From a checkpoint of a small transformer trained on Wikipedia: MLP 384 SwiGLU.
MLP neurons of a small language model. Each row is named by its layer, matrix (down: output weights) and neuron, and shows model dimensions 80-175. Each number is 128 + 24 x the weight over its row's rms, rounded and kept within 0 to 255. Numbers have three digits each. A neuron's up and down rows have the sign that makes its largest values positive.
After each neuron's rows, "fires before" lists the tokens most often just after its 100 highest values on Wikipedia text that the model never trained on. A number after a token or word is its count.

L11.down193:154121129096102096113127115089141152073091127152124111140092144107145150145123163134092131108052130149150174116115164113124132109131108119142120158137142129132106136181099163108182108099088103124114139144130149097110168144121142132085112130116122101179115144112135087126138113140114118136
fires before: " " 23, "ember" 12, "ess" 11, "ip" 8, "ent" 4, "," 4

L16.down262:121115130126104126120156140123076093135135141140174121109125163101099160122118068142103075146164097132138104159134123134093142108115119147128138131120147142130088169101151116108137178085139107088111156151124141136143150119136107117124168133143143154148118167111124143152111144182152097118
fires before: " by" 23, " in" 10, " on" 6, " to" 6, "al" 5

L10.down236:096114184133124167152128116106084094109055141141128145146083142123139143137139124153151102120109102130130173137117060114111159156083143145112111106160106087163150124105162087136088182108127123168148138122150124130132126086077105119140131110110149105111141139127135125124125101151082143137
fires before: "t" 22, "e" 15, "ion" 7, "ation" 7, "ed" 6, "s" 5

L5.down119:135084184111093170111120095129147127153136125108131158138156122150104088099132120081089167115118121130128141100151089111095138121126141119138135114177157147145087113125131187142137086130092149143108131157126176158135151131127145123093093060195120110117127134108136129103147143167172141133
fires before: "S" 32, "." 12, "p" 10, "t" 4

L16.down135:158158161121098183148145118095188120099123109125154127079144120122144123152153111151122108111141157147134136134133128109129154129182150133130125139096088105127113179168116136116127139149162135155187128159139140113146120120137173192095133132149110118062113120127108150167109165121140148132
fires before: "0" 12, "1" 10, "5" 10, "2" 9, "9" 9, "8" 8

L13.down162:095150080143143180084076123111150125106107118130111124150089120142147095151166123082128105121115153147114154158120120124160101122116146106164153138120160109131094133099123144127142138139143177169120130116166127125074157115147160090133091116145166110157102090174088123141108119133139124136
fires before: " to" 17, "ed" 14, "n" 11, " that" 10, " n" 5, "d" 5

L11.down308:103133128160139077162139166117136141106107101095123113171101114098098099106108162170105160163122135128136101106130142120089142137136166134127138137093159094134105085173129161111134103131161164140131089126152143142126123130095113131094127179073122118122160176112151111089131112121112105147
fires before: "l" 22, "ord" 20, "us" 9, "o" 6

L7.down269:172149124106136132146095152154137119134132120138126108142123154102152111101146077181180115137103138172119080087143140128160127130104104104129128103142111143116126144150110129092122123138133169146114086115098143123109098147147144140151163152093124115164126151119095126152147101130138089109
fires before: "er" 15, "ed" 12, "ing" 9, "ate" 8, "es" 7, "ation" 7

L14.down195:111127131120149131121138146131148153107107141167116171133172098136123123163149090157092111133077191136127119091132137113137103164130121150129146118128152078114174105143110125103118153125127133168181092155163140103152119113142122139161138115098112099130092117130092149121150150094156132103
fires before: "ar" 12, "ad" 11, "e" 11, "ay" 6, "ore" 6, "an" 6

L13.down153:175145104122107136128160094086097137135148147106131117145130129143074122091132113133129173169129129123138101103156138099145103105148117084119124111157150129131146122127111125131138094110141138082140135157149129147135102111114113140105114109143108119138118111155119148140146124120158103153
fires before: "ember" 26, "il" 17, " " 13, "d" 7, "y" 6, "," 5

L16.down332:117139135118068157129134087095108121149177089164161121145138127136148122153124140141144116101115100131120134114112144120163091104133134105085151111117075119146090169149119124152155146140134144135122144149082148154156142138166137119140119190133120126117137066141104134138149118174120123144
fires before: "S" 15, "t" 12, "mer" 8, "m" 7, "ra" 5, "nd" 5

L2.down268:118103151115105106102139154115086122142179125158125111093093151124148158139131116109177118119106132084097127160149132125109155172102141137121155118155124132127133136172138108100169126099146125142111132117134118134103145145173143112148093177127107118160167138098117141150149129085160135096
fires before: "==" 36, "The" 9, "I" 7, "A" 7, "===" 7, "T" 5

L15.down236:147067120151095108160141068162133159086095111113119076141070122111112121118164095097119166153119148171150138127115158141160151129151105129113132137159115119107147172134088121126168112102136125152123142142145124153119120147110131151131099108111122146151139117083149103130108124137131148125
fires before: " " 64, "ember" 11, "s" 6

L4.down233:137115123105138160126132154168058139147143134129054103127150129089151091102108123136100129136082143193137100134125135125163164117147141127146156169142111152127150110160095106161132122109088143121075140117147108138153105153094157164137112145079114132141126160091108125086148119103105123118
fires before: " " 33, "\n" 26, "\n\n" 14

L11.down116:139116137128138179124154142138115125146094163126131145110112130111152119089105130121122129095116104159099108088141166105119113127171145130111167157157118118116137150118140101148119116154120160168116149078142085158136074099134140114164150149139134096124096111075157123135152134123055128107
fires before: " " 44, " F" 6, " W" 6, " M" 6, " L" 5, " T" 5

L14.down277:129111151127103108105141150144130094146126121142101142146148124157129173150107169172167146115092117110149174139152120154145122150176074125143143135089127141141122138118134128122156115154114101135168165149165138107129163146142150168132136133124109130134124141124143164099147137141092116157
fires before: "2" 14, "1" 13, "3" 9, "ra" 7, "8" 7, "9" 6

L13.down304:111147100096109135117154139153172156120108184104124126123091165096122140146128110157096174121128150151123143125140141164159168154120075144094120140102124124146141130132066135129111139162113099078093117151140140119145177097124096115083149166144106105088093127120152079134093121159094133132
fires before: "nd" 30, "t" 25, "il" 8, "y" 5, "est" 4

L7.down10:145114106139119129156103153110107139118116164106143177127149116140105130098152129184158139158121130135097146176147134143107128164156139151131137125128100108134109137180145101099120131192122132134123139141116096131134097125121129145141081097140151139170109112138163125103143126142129180119
fires before: "g" 19, "ing" 13, "f" 12, "h" 9

L3.down52:122096118105126125158122131088126122119110143131167169114124143145144133111126137149161144121111162107089130136140142182097133093158100157128133098114132153116138114131123116104110109137136146160123099142134096144117146076116137143128106143101085097086112145116085184165105167122111102122
fires before: "gh" 17, "p" 14, "s" 12, "t" 8, "b" 8

L13.down250:145136109132149126107108099135081121119140134149140101095137107112189159120098135096125140146096118107138149153148114158148127146118113118093138079134147155124070113147095136100130142132111129121155108149111153084130092120096112126106084149138175106120164140102082137086146099107089126122
fires before: "h" 25, "re" 20, "n" 15, "u" 7, "en" 5, "el" 4

L7.down118:116074114141161156136118149114154124190140097107096159116155146124153122123126125125165124147149101128134118094135133091119193154081078144127132167123082131134147111118134082134091100159125120149154122123154159064121155158164132148170126139131111140139163130133140169106127140148147160117
fires before: "ul" 28, "er" 16, "el" 7, "n" 5, "t" 4

L13.down154:090100154093090114112144150100142131113140159130151118115118146136099145167104126116136165136127126116172134128107093130163151165139112094138136136119123142146154152110126102103121168143121175136106088128097119095124096144114090151165165157142093166126127082127134135149134114142151115098
fires before: " " 21, " of" 10, "ia" 8, " |" 8, "y" 7, " S" 5

L6.down210:100106154134108132182117103171141127098129153137149113152130142135152092124130094147148142129142086147113134136104121106125089121139119106138137100129117134131122132178157119134134116107145157075109093143092107154116123135139138131128103157087160132142124125134129093164155175163137131090
fires before: "k" 22, "n" 13, "g" 9, " a" 6, "th" 4, " in" 4

L5.down206:118089161106102139126095098160164153153093116099135153116131107128089136116138168111150096106163116135133150143097179132145110183114103128122141162129124127087132151148147136176145110141103130110101099120136101093116127078144085066098151132143140153096168083133142129109131132083169144153
fires before: "o" 48, "i" 6, "ri" 4

L2.down356:164152134115140133155155098121116117087107156115133156108129121060135144096111145142083103153148119156143117130122121096111135130137101122153094093123155118141100087118148114117141108115129173141122171109109141100111098137115134104128120134161120132147122076117076170117185100117139130112
fires before: " |" 19, "8" 12, "7" 10, "5" 8, "." 6

L2.down150:150121129096132130120136146081139091102107133126125102087131140102117139131148074108132151139160138137139176117153120105134075108117083128120117116142149093120136134108163141114135127133097090114142148085138103054115132110108123142139122125146122124126078114137076073139105131140127153110
fires before: "un" 17, "on" 14, "and" 10, "c" 7, "is" 6, "it" 5

L13.down122:192092116110151108136124089146104161180150121126111088115137119106099132142160085147151172104141120140104098190090122132133138140154097145135151143123108139085132129165139119146144117162129121153136158122125122099158114144162125134107134149141091177111122119093091149113192110153085114141
fires before: "le" 28, "ing" 12, "ul" 9, "u" 7, "ard" 5, "il" 5

L3.down56:152143131089085151086102148128145125098142136165100181146152096113117129111181132156086135124151158095092108131142086155172108115106081149167107116125110119091117089150101138146101133148134175162134126109093122133125157094137148147147114072158119149103142200108148168133103109123129127149
fires before: "n" 28, "er" 13, "el" 9, "ber" 5, "ie" 4

L10.down101:124147096118094135100096123112107136144147101174129145131139114095127094106137156136132108129130117134130110135169153144132104141112101085135169140142116168124124144108107138133133127113131088107114160118126112122132166079089130087152090133133186176125166146148141143156137133090149119112
fires before: "1" 11, "4" 11, "0" 9, "2" 7, "5" 7, "d" 7

L4.down38:090107084113135159123117122097117109142106103136067132196128189125169121135133121149148093114137122110120100100067139103176134135113099101152095099154134098127139132118127101110132119120101144128105133146150108151134150121141146071124147139119121130120122136185119109111151094127114099138
fires before: "n" 51, "e" 10, "el" 7

L11.down100:126120128091092170116141132131163159147108102154138117119111095117139123127121177120111151123112164142171149139161201137119117133125142122120160181133121120169122139092095116176170126109109135103148125128173145121141159099113130114143119131122145121144101118132104102094113093158109135105
fires before: " as" 22, "ing" 13, "op" 13, "\n\n" 13, "ed" 12, "ment" 5

L5.down69:150093112116137147130115107167067133159147150114134148124118137102062134138140157114090153145122130190137140140118141156140109110132129094147122151125102102138150133154124135180115125096118116118108143123162139118107074156152107160112139118125057133128133173137139125130135109130108088113
fires before: " " 28, " \"" 11, " J" 9, " D" 7, " F" 7, " C" 7

L16.down27:093087084118137153103116147150096114135099160127104115101129126126094145088137114134107147115137157176098134096168105123115121109082144117165159130138138124163109205122137105146098087107199106149082144136117113119121117163166104120169158143088146142136129152168151116129111115080161093120
fires before: "-" 35, "p" 13, "on" 5, "s" 5, "ou" 4, "st" 4

L2.down73:154108128127149147138160093140143158122182103127110174138150114127157134111142106120147141126082172108170091100112098144137136145183135093122117171142080139157096121124168120125123112134122140107171157108156157167110116135113087143130130097119182152149154112167128109161129101104071182123
fires before: ";" 28, " |" 15, "2" 10, "4" 7, "1" 6, "–" 6

L6.down123:121150113082152123134164093120159134090142107107111101111103103196148102107099117115124101125090132145107134125155102147105116118163136100123077134134163120136138083163138144099121157116135144154162112145141112089161120150110101115138114139102132103143131151125072102145151138119108134135
fires before: "ac" 29, "ay" 28, "an" 9, "ant" 5

L13.down283:140153137132143134137157147094143155136098154108109140143144145158149175151170141133134118122135167154165166146118109116111169086122102113149106090144158142159130123113128131145151122090124060147163128118191156150108117166141124144094082090120098110104111123140083175112121103133184113152
fires before: "al" 37, "n" 24, "el" 7, "am" 6

L14.down82:126140118141105124064170161122132139145113158130108095139154099131122116123079202144170164137167117146099117145149101153150136125183133125124141154122094122111112167118105127147132134125118095118114142143122112106093132130146146126112140143132114180109112166118082115122145117164141128178
fires before: "9" 13, "4" 12, "3" 9, "8" 9, "6" 8

L6.down261:124106127122130074114118115108159104157167093162117124108099114143118104145105158134132108124106137129144106123100111113093133136104116155104154120112114084157120142104134077115123128138154128133132103110144130127141116124171130137127101148134162155101113148142140116151132106106144116137
fires before: "d" 30, "s" 12, "n" 9, "es" 7, "el" 5, "er" 5

L15.down85:116108121120126095140108122142131159133087151143130131119163165088118076092130168120126133146130119067115149128119123120144110089142127121125116100096113144088102170112140125082185116136136133122114146131121134130096129151112107129144142132100084100086142111126141155158124107132109136131
fires before: "al" 15, "s" 12, "ation" 8, "ing" 7, "ed" 6, "ian" 5

L2.down313:155144107109151101122129141126185138079131107089163164153085159086117055116115152093163095125160140107142139135107155144150160133115139145138099129145207116114122093091107156145114121138106152117109130146102106096142101119112115156095100116110106160122136122111171139108122111144132127070
fires before: "n" 36, "r" 8, "l" 6, "ct" 6, "t" 5

L2.down29:139159122126124150116098115115151120168166139118150140104143098080121117167071142131156144143114115152127135085118113123093137111117160125115121141153145132121135155079131095108160070110129150088117141142139137134136097120178107126136126131124128103176122153156166102136140107098076104140
fires before: "n" 52

L6.down316:160115148103080162177151115108102149110161094144103118114172108136136087120105176156137090134122128154140142118119103157132135150113128117111135112147144118097105102155131127150180127097105116149107162143136154129126089136112132134120064137139118094140143135114192129131135132139133138114
fires before: "s" 21, " a" 19, " the" 12, " p" 5, " " 5, "\n\n" 4

L4.down315:139099090162128129130112136109145137134115165113105085180125127149150128160126101105105077126140143164134118114145097132124158144160108156149095150115152120100142126145131072149123110130116123091150143187126137101102149128153154087088149125092112147124080160137097137130101123090104100101
fires before: "s" 39, " was" 13, " is" 6, " h" 5

L11.down199:134141109162132105091167127085145118145091152119138153092128151156102178159142152147113144143131154118157123138150123149127165134151116124159137125110188117109143150114119136111127133149109105119126100169162117104110132114116136139076151152127149106103133114130136097117134125164165122126
fires before: "nd" 40, "ro" 14, "el" 10, "i" 5, "ar" 5, "al" 5

L9.down188:143108128106145098131096130149128106100093122149157107105153118138119106139131149135145125143133129100112114145142137096170098094138156075155173138126141141143094164125097121125152160076130170160127162130136161160109094080116105115109153122147160094103136145146149124146125116129141119085
fires before: "al" 33, "s" 10, "ian" 7, "l" 4

L3.down381:117137127138151109170104091159119117151140096156078181105112096090136135143149102167133152107101122103165118071136110162134140130151109090162130140147113128128076086152125140113159165124149132114136186079169157122134104100125135124108113135093158156105133124114073128137117102111105158095
fires before: "7" 19, " |" 12, "1" 11, "3" 11, "2" 9, "4" 8

L14.down258:162107120080133156099137105166124134142101078136129122164102092090130138145135125092148141110138128124118143125152157120117082096153094162126130112163118123147102170111161096174185123140149113141116146126147153094161156156156153133126108092136149121147141132082100132161150136108156090129
fires before: "\n" 55, "\n\n" 33

L2.down22:139120163096132159149139095106156135132096150097149149063137136141160099158132091102116155144162133183105117127173173143104120134150133158139132114142122119134096128092148138131122143116095144118161112161146106142115134125103167119161160141151154106132136166170110145143132116156157121071
fires before: "8" 14, "9" 12, "3" 12, "6" 11, "4" 10

L2.down32:111141157117099126142119096130121134125099107108153145133189126086151079128140130123118121132112125154142141102140099122105134114106138163148145103168109129210100140107123162141126139132132099121161101149157118169147133138117148149147165154172123126131131129127082124118122191136152159124
fires before: "p" 33, "=" 17, "===" 6, "S" 5, "m" 5

L6.down297:117132133144136135109117133099156125110138161099158146150068159120093128165141119100099139128070130084106146087140127118203132094105108120123135131178116107156137173095111155160102149148126083088155173091122156175141133122153148135141107107163110136126138166157106082151115122155135135118
fires before: "t" 16, "e" 14, "d" 9, "y" 8, "-" 5

L16.down111:165102088107123115177114139148087131143127074142109111118175157111110095129130091153154150142162124127109119137130146123081159133115116179118152088103100092122135123146103118150123120159173105085098137145140152114106123139124128133106171157117134140115146130101097129147130175141141098133
fires before: "le" 20, "y" 12, "il" 9, "st" 8, "l" 6, "ter" 6

L16.down120:124143143173109132123127072127099157086133141084102117107122148107145128121147153129087101135145107105082158151162122142130115153140120163099128148090126095137119134143117128134118093083157099131123111136096139100116128080152148120086113114100133123104121109111083160147165137106128161149
fires before: "3" 15, "8" 12, "6" 11, "9" 11, "7" 9, "an" 9

L5.down59:124125107135144167160136120119143165132136132102159102122156098066084144124104160119096130109120100149113142128144121146069094129099134074141103135128095126116154116114114120145118111144137090109114135120133167142134136087137143090115137140093129170118087152094099121163147093110114140131
fires before: "n" 32, "u" 16, "t" 7, "av" 6, "ue" 6

L3.down152:111127097122148113141119129085113099119102125135160125167124113138155150139151107098136085111140208127137128122111175128182133146139144079187107144136101129159126097104151098115138117127158125115075116116123151121105144132150143099164164110082123104091140105140126132101139104134134086188
fires before: "n" 45, "in" 10, "ul" 8, "ure" 4, "u" 4

L13.down103:103139163135111088165148112076134152124159150153136131116107133102136135140139140108171149121111110111168153114136149149168167135084123150167146149132136101115109133119100109130097157104110134083152121124145149125138109174150064122152124125120094119173121132138147124133150142182057135148
fires before: "y" 17, "n" 11, "ian" 9, "ry" 8, "se" 6

L2.down296:129109143136134134134152140119137092171170134133137125123151154183132104144164121129119120119094091165147120123104148144118125086144146112108162125129147105126171115140154142115076125146146133116134138142138111091127123170126151127136164118059177154077126089146163144079096135114137122097
fires before: "-" 45, " " 16, "A" 5, "k" 4

L6.down117:132151130111141131128132148099113108143094137118103168168133147153168123098156121140180101125120105114110077130133139135060152077130089132156127104107118093113096113152128149152119135108171105167163120120103094166114121101148145118154139120138128124132138122151104136135153118132132117103
fires before: "n" 36, "s" 12, "ed" 7, "b" 5, "ing" 4

L5.down149:155131124122097071122098157123100122115108133159138150117141076135155117155162097174161117144095154104120088121146172131087140107127148100136117128150100127159131109163137130111130122125131152107139113091118109106119148103172090145147155131137150135077118167109148122156097130092101090143
fires before: "n" 32, "er" 11, "ul" 8, "ure" 4

L6.down147:152151129065136117131118113095071110144118107137113129120102150102095146128131120117078136138111129161123146126151098167138142112156111087132088159129133134099116122103158091115139103109144081150105153094133158104134141152104131105121147116102117139098146100148135153141140112126132123091
fires before: "==" 27, "The" 8, "A" 7, "I" 7, "===" 7, "O" 5

L14.down237:138104113159148140138140077134147122137145155123101126144182109163142128151124092160093143099116098135122103154112099118104159129165099152120151193100069134127157104163087128083148164110117100110118139108095112089142108159112123113142080126107138122110108133143117096134137124134129120114
fires before: "c" 38, "ce" 35, "e" 6

L2.down279:166105136171133154144095145123147148052085125147125123133099106159152123171104148116108122115131169104120180137133102158107108077129126127138096122142139148133129138159168118128131107114132108166135092111078138115140152120124138132161126154102133157098124149136109135173133135156100122164
fires before: "p" 27, "it" 10, "a" 9, "e" 8, "ary" 6, "ation" 5

L6.down148:148097148179138123130129108133147110138102097116133114141116120143126105120115116097116093053107134114118167117132126110130102145108128089172101172115129127189104173136100125093110128122077124082112130179113123081120112099125112103111121169100187091095133150088108117133138165122180140108
fires before: "e" 21, "ut" 20, "ic" 18, "ed" 7, "o" 6

L5.down221:151121100125147110112134093126124100134165135115087124172135155077111138084094124186135112129152121182157113160138125145135153155159171096112115149144161121121117122132161102111128172123100157140107166180138132160148084188059127122108160109104125137147107143105114100148144138130118138132
fires before: "\n\n" 47, "," 15, " " 8, " |" 5

L3.down252:119138097094151150155142134119125113125141167173096119102137163120121146143149128097112118099110124087107146139130144149102148120137174138163103153188110137150103094128106119095136089116106117128070128129144093141142150113135144113120133118085144102114208142132142147165133112140122153102
fires before: "==" 30, "===" 12, "I" 9, "A" 8, "The" 7

L3.down112:139113133121140100130144142146137080109140113150113151132111127135123125159179155108154127143163131092125178144103149126121114096143095141167142154147110150128115168105105127108126143193110093098132113141089107107113157126066135152159134118097113160119127101136092133169085148114103157123
fires before: "t" 19, "n" 9, "g" 9, "c" 7, "it" 7, "k" 5

L7.down69:085098128073119149174177128124118112128132092112110122164131099130141123107092132135128115183151096086145158183093149129142187110127145133093127106122143128140118125066153101141098118145125091146115098121164065139169135116138114122120156139101102134146145085160110156115163094132106151127
fires before: "e" 26, "ent" 15, "ed" 9, " " 6, "ing" 5

L16.down78:145144108146147140141153105117129114146112115091110118150144135142159109127126114123125127106095104156114100112104130169122164086139118162127120145112147080128143165144135127162139176123153079114132125138147115150161114154132116097141145100122098109096121114089105141111133155136121127170
fires before: "ing" 24, "ed" 22, "ic" 16, "ment" 6

L13.down7:132104096144131128177138128154117166074148163145131124118105105148121124102117093132112143102074140119107144124099121152095108133153111140134089085134118115123151102176130136073139108165087153145101128137106146161142128136125122090105146104163135132119114167188131133149118132124102108117
fires before: "e" 23, "t" 10, "it" 6, "ess" 6, "on" 5, "ent" 5

L6.down291:156113179128148134157115134137136116153133100133148133129120118132119137106136137093079120177179114121154095133125131130144105100143140119125143122080142139089091124147145097160142100130099150106132095100131069109124088110140055134142134130151147107101116120134129078134104155103163121128
fires before: "o" 21, "it" 17, "iv" 12, " " 7

L7.down287:157115093112143109103142083094170166125145111186120170105105144123091105111116094125118119117170101123163147109150116134147152161124100118147123141126109117124193115097164133170137146112092109140128121137103136105109143162123142115080105096117114149142145179126120144119154091150103106135
fires before: "n" 28, "r" 15, "y" 13, "ag" 6, "g" 6, "k" 6

L3.down122:144117099099138122132122137127116155155119086145135172118141124091109148101142078148121150083133137134138134121130135137147153118152100092162124099152118148113155154100075141097127126118073147082096155172116132121145135124104095089172137112121153153127143079102149108147116144170150139109
fires before: "0" 18, "1" 13, "3" 12, "2" 11, "9" 10, "5" 10

L14.down156:105121112098131134123135104103124140152155102147082098124151141135153138092119098083121107093150115176115118118111137128122140154125104113133152102147090105120097126108052119131139183170152099136130121066134128112143121151118141157134154112174119139130105125068123120141135124158138105117
fires before: "il" 32, "le" 28, "ou" 18, "ly" 11, "ab" 4

L6.down104:143074131076110169144181104119165155177123137121136143116145072150092083141127056113113131140165126159131105114110130137171135101134100131153155117156166130123144157101122115140126148161075116131117140142149116126123150148095135139160118126155156135106129109116134110115101144147084156117
fires before: "S" 23, "p" 13, "." 12, "t" 10, "k" 5

L15.down119:107153129092108162133109112123155125168119154162129148162107111111156116120118152133085153098102112155124136130145125144123174142139054181137117111131098138105161093115078150096087103102122122126116133069103134139113144101149175120123142114091109130127145128101087132124099113108127102085
fires before: "er" 34, "o" 16, "t" 11, "ow" 7, "r" 5

L5.down186:160137132128119127132118153153121141133117119152157135130171120102134119135115087134164115137144127162159138126110117128161174153170156125181134154142170114177129139103107081144150141126077174109109100131110137111131091063120164186164128163111177149141130151135158161114103112091100106137
fires before: " " 46, "\n" 4, " M" 4

L4.down370:157146170156108126145119128148135101144139072112180126112143120160101107127162147120120099138068105156139092138145125131086100128157091134130138128161108130135115121132117121155112110167121159171120175126106085126123074150131129165142080085110158107130077146139139099121123119150108101139
fires before: "d" 25, "p" 16, "v" 11, "f" 8, "j" 8, "g" 8

L16.down157:115096170135149117128148097123112077142101141108085114101146085135137166122128147137128106107108140155125088166135096090115129195121117147132130077129140090149106115105131117122150106101104135144095125124132101130114142144137150155147115103109132108121139130172151108155105147115129096138
fires before: " |" 21, "\n" 16, "." 12, "\n\n" 5, "ary" 5

L10.down374:147124106104108135113179188085088136120136111103118141110180154173130117119099144092145105146112118119161131122096142115177133105135145099119135117115131093109150141073075139124168122162111137105110135149132124140096112117146110138158155165131135111130124113156119154111089119154136122146
fires before: " " 78, " –" 4

L13.down185:119157138125131105160105099111186111098129138123098133130107125119127131123136109133110144131117154129107161119121150127076135144130125154124118169147145097144127117128129090107083134087105117146131120092128139078140162132109131090158139079101134096120159068170122145119151166177106106161
fires before: "at" 38, "as" 10, "r" 7, "o" 5, "and" 4, "et" 4

L15.down5:139122048097102093147095100132141101124112125109154111150135145112119168115165107103116153151148118131132112140145145119139103123159108151106134144105123161157132156124126092115177120115088156156119162147144152143138079149122143161132107135116151139102181132122136110094143113131146134116
fires before: "s" 15, "g" 9, "c" 9, "t" 8, "p" 7, "l" 7

L10.down314:130121120119164160154090107115133122102145146152164141145123108066093126083075091126118147112081149144115103125145144163159126115125117118112088129121097120124133134129145150109127105104169128131106087069159133103119113131112172133170140113137126124123138129123123152155161104169069109104
fires before: "o" 19, "u" 10, "al" 9, "es" 9, "ed" 7, "er" 5

L9.down374:119153107121100114111135130103096130142110136104165117169146130118072148146129142099105144131120149116102097119177109132148081145151125141157119138120171121137130111185125131121103102135141131113123126124078122169140131079137144139100123092145122183123089165112120110104158152109098140087
fires before: "u" 30, "il" 18, "g" 10, "r" 4, "ish" 4, "ember" 4

L3.down158:142107147136175114149106132130165138107116164137132154090153165108125151152144082086098175177160147180121151113137139127082100112180114130118124122100134165124086087142117147106120103123110128112132165145118111118141116085130128148186149089111146117119134134151107100142130127102088133086
fires before: "5" 12, "6" 11, "8" 11, "9" 10, "4" 9, "2" 8

L4.down32:144117150111111157122121170134081144113142142100138067172120141127136082155095144157147138138142109165122142123090137154135110135156125147094134160143128170123151128121114113140116143103137135084129162098153147134138129125120093114151142125084135114125130139117127130149154058106143122102
fires before: " " 79, " A" 4

L4.down334:125105158143145142135158124129073147147124152156074149133128128155139145100098056137181099102068148147161094165078130102152116126127138128131091076135116154150085132099170089120120168088145151153139123090121114102112145102128114143151117129177136130112118113167082091167108106117145116105
fires before: "c" 20, "ion" 14, "\n" 10, "p" 9, "s" 8, "\n\n" 7

L10.down317:124123179112126128143108127116117081090130141171164079153101136170111140114138158121107121144162100136157156142117126114119160152083098137156097090104163139158120089121117132191115100149132097125119095138156117138124117105168144087089096148137118122146113141180103109113122110135165149100
fires before: "e" 30, "it" 5, "ed" 5, "in" 5, "ing" 5, "ic" 4

L13.down167:131110137086100131145131100140150164137101082123130128095130148169121143133100145125110134158130136117093095160113160131140128148169121091113144112092150121154112109154141136099180122117157138128131137139166151121124146107143146141171138129108145146178158109140096093143134158141117130148
fires before: "," 24, " |" 19, "." 10, "\n" 7, ".\n\n" 6, " and" 5

L5.down228:103143124133099139157160114143132133119101114152105115155149132154092143125120104110123108108098099164110142087111123182138137148100103098168160129128088139141154181140127127109122098147135142147098124147133140135120116148159135167128124165132116145148109139131096142111153149145102155145
fires before: "b" 18, "mer" 8, "es" 8, "ber" 7, "m" 6, "ag" 5

L5.down85:133131119125137176172153101129145162110081098106142107120096120133147088167145131118108135136174114095128099172096141115131157120141134121106120129144116130087131112121177141133080138092173168111152135122179147124120100179171091094112110088096121135132114115117137148117160132151117118139
fires before: "or" 26, "ed" 9, "i" 8, " " 7, "ion" 7, "n" 4

L16.down299:129120145098138158110085151094118119138139105106114121140116163101135175103118149150116120098148096107125105084105145118141134119122095100101097111116132120112136113156127109122155077113090189109153105105106180124143119129134137114116166151150093146107140110152101114144150164100147149162
fires before: "am" 35, "le" 13, "ac" 12, "os" 7, "e" 7, "an" 4

L6.down143:123151145148128155170140147109121114155103147119114109124157132131148126114152104158127062077121136153129079177183123146109139115152106071146116136168128137105147156114119147153117089100093157145127113156121106107145139101165105120150166124114137144154104159105134126125128115084083125094
fires before: " was" 22, " is" 16, "s" 9, "al" 8, " w" 6, " a" 5

L4.down224:098124128104080150104114150125123131156107146131095089111127117129129118101165134153135136114117130148148187126133166166096132106137173148074118135106124147133125141095168131092115149139176109161108145126140105101097124116092119132150167163088125173141131123130134165102112111137123118101
fires before: "-" 58, " " 7, "The" 4

L14.down381:127107084103130150096142102151161186105133134099122167159169125135135098126165148133098142126126120116132108163084089105151123154107157122130141164113151126077117100127109121143148126088071132121108124095131096112145129137132134139105141115122124126157112063142143112103100140120115130121
fires before: "ld" 33, "gh" 16, "c" 7, "us" 6, "'" 5, "i" 4

L6.down88:139121115117193153160141128142097135132117143169089109109149129136163111153119094137133114156119115140145131105146117126132147134137057101177126155125118146154148144124134158170109141099169102163071121117103122138084140166161100121124138132121113134109128163142108114151137130141141133157
fires before: "t" 18, "e" 11, "er" 10, "k" 6, "ation" 4, "al" 4

L4.down174:163139117185146132155122131149130138129133149120108140100125097140119177170141164112091091147144149148165151171150116120121097133128141123160097124121119118154142162118124164096099162108156105107099112105124132125119178133141135152155141118161118099133099098168137151151159126110118133146
fires before: "e" 22, "p" 12, "m" 6, "it" 6, "ated" 5, "n" 4

L3.down265:062173093163149141120146123136126089129113087135123088119116118097115120145160111111157153122131114168129083111152137143094090078121117138139145090095116139129152112146159111172110124116142098139142173124152128140124182118104124148106150117115138117107165110114090087165174123137134096078
fires before: "ou" 19, "s" 13, "d" 10, "le" 7, "st" 5

L2.down257:117140145146165125172156111131153123121140112107083152143155138112138124146177118132049147142161123156088154130119133127084163150166115144145180134125106121177117121110120134102094146137174124157135122108131150126117106135107163127139147123121153122118113102141127134139152150126117149100
fires before: "e" 17, "on" 14, "ed" 12, "es" 11, "s" 10, "k" 8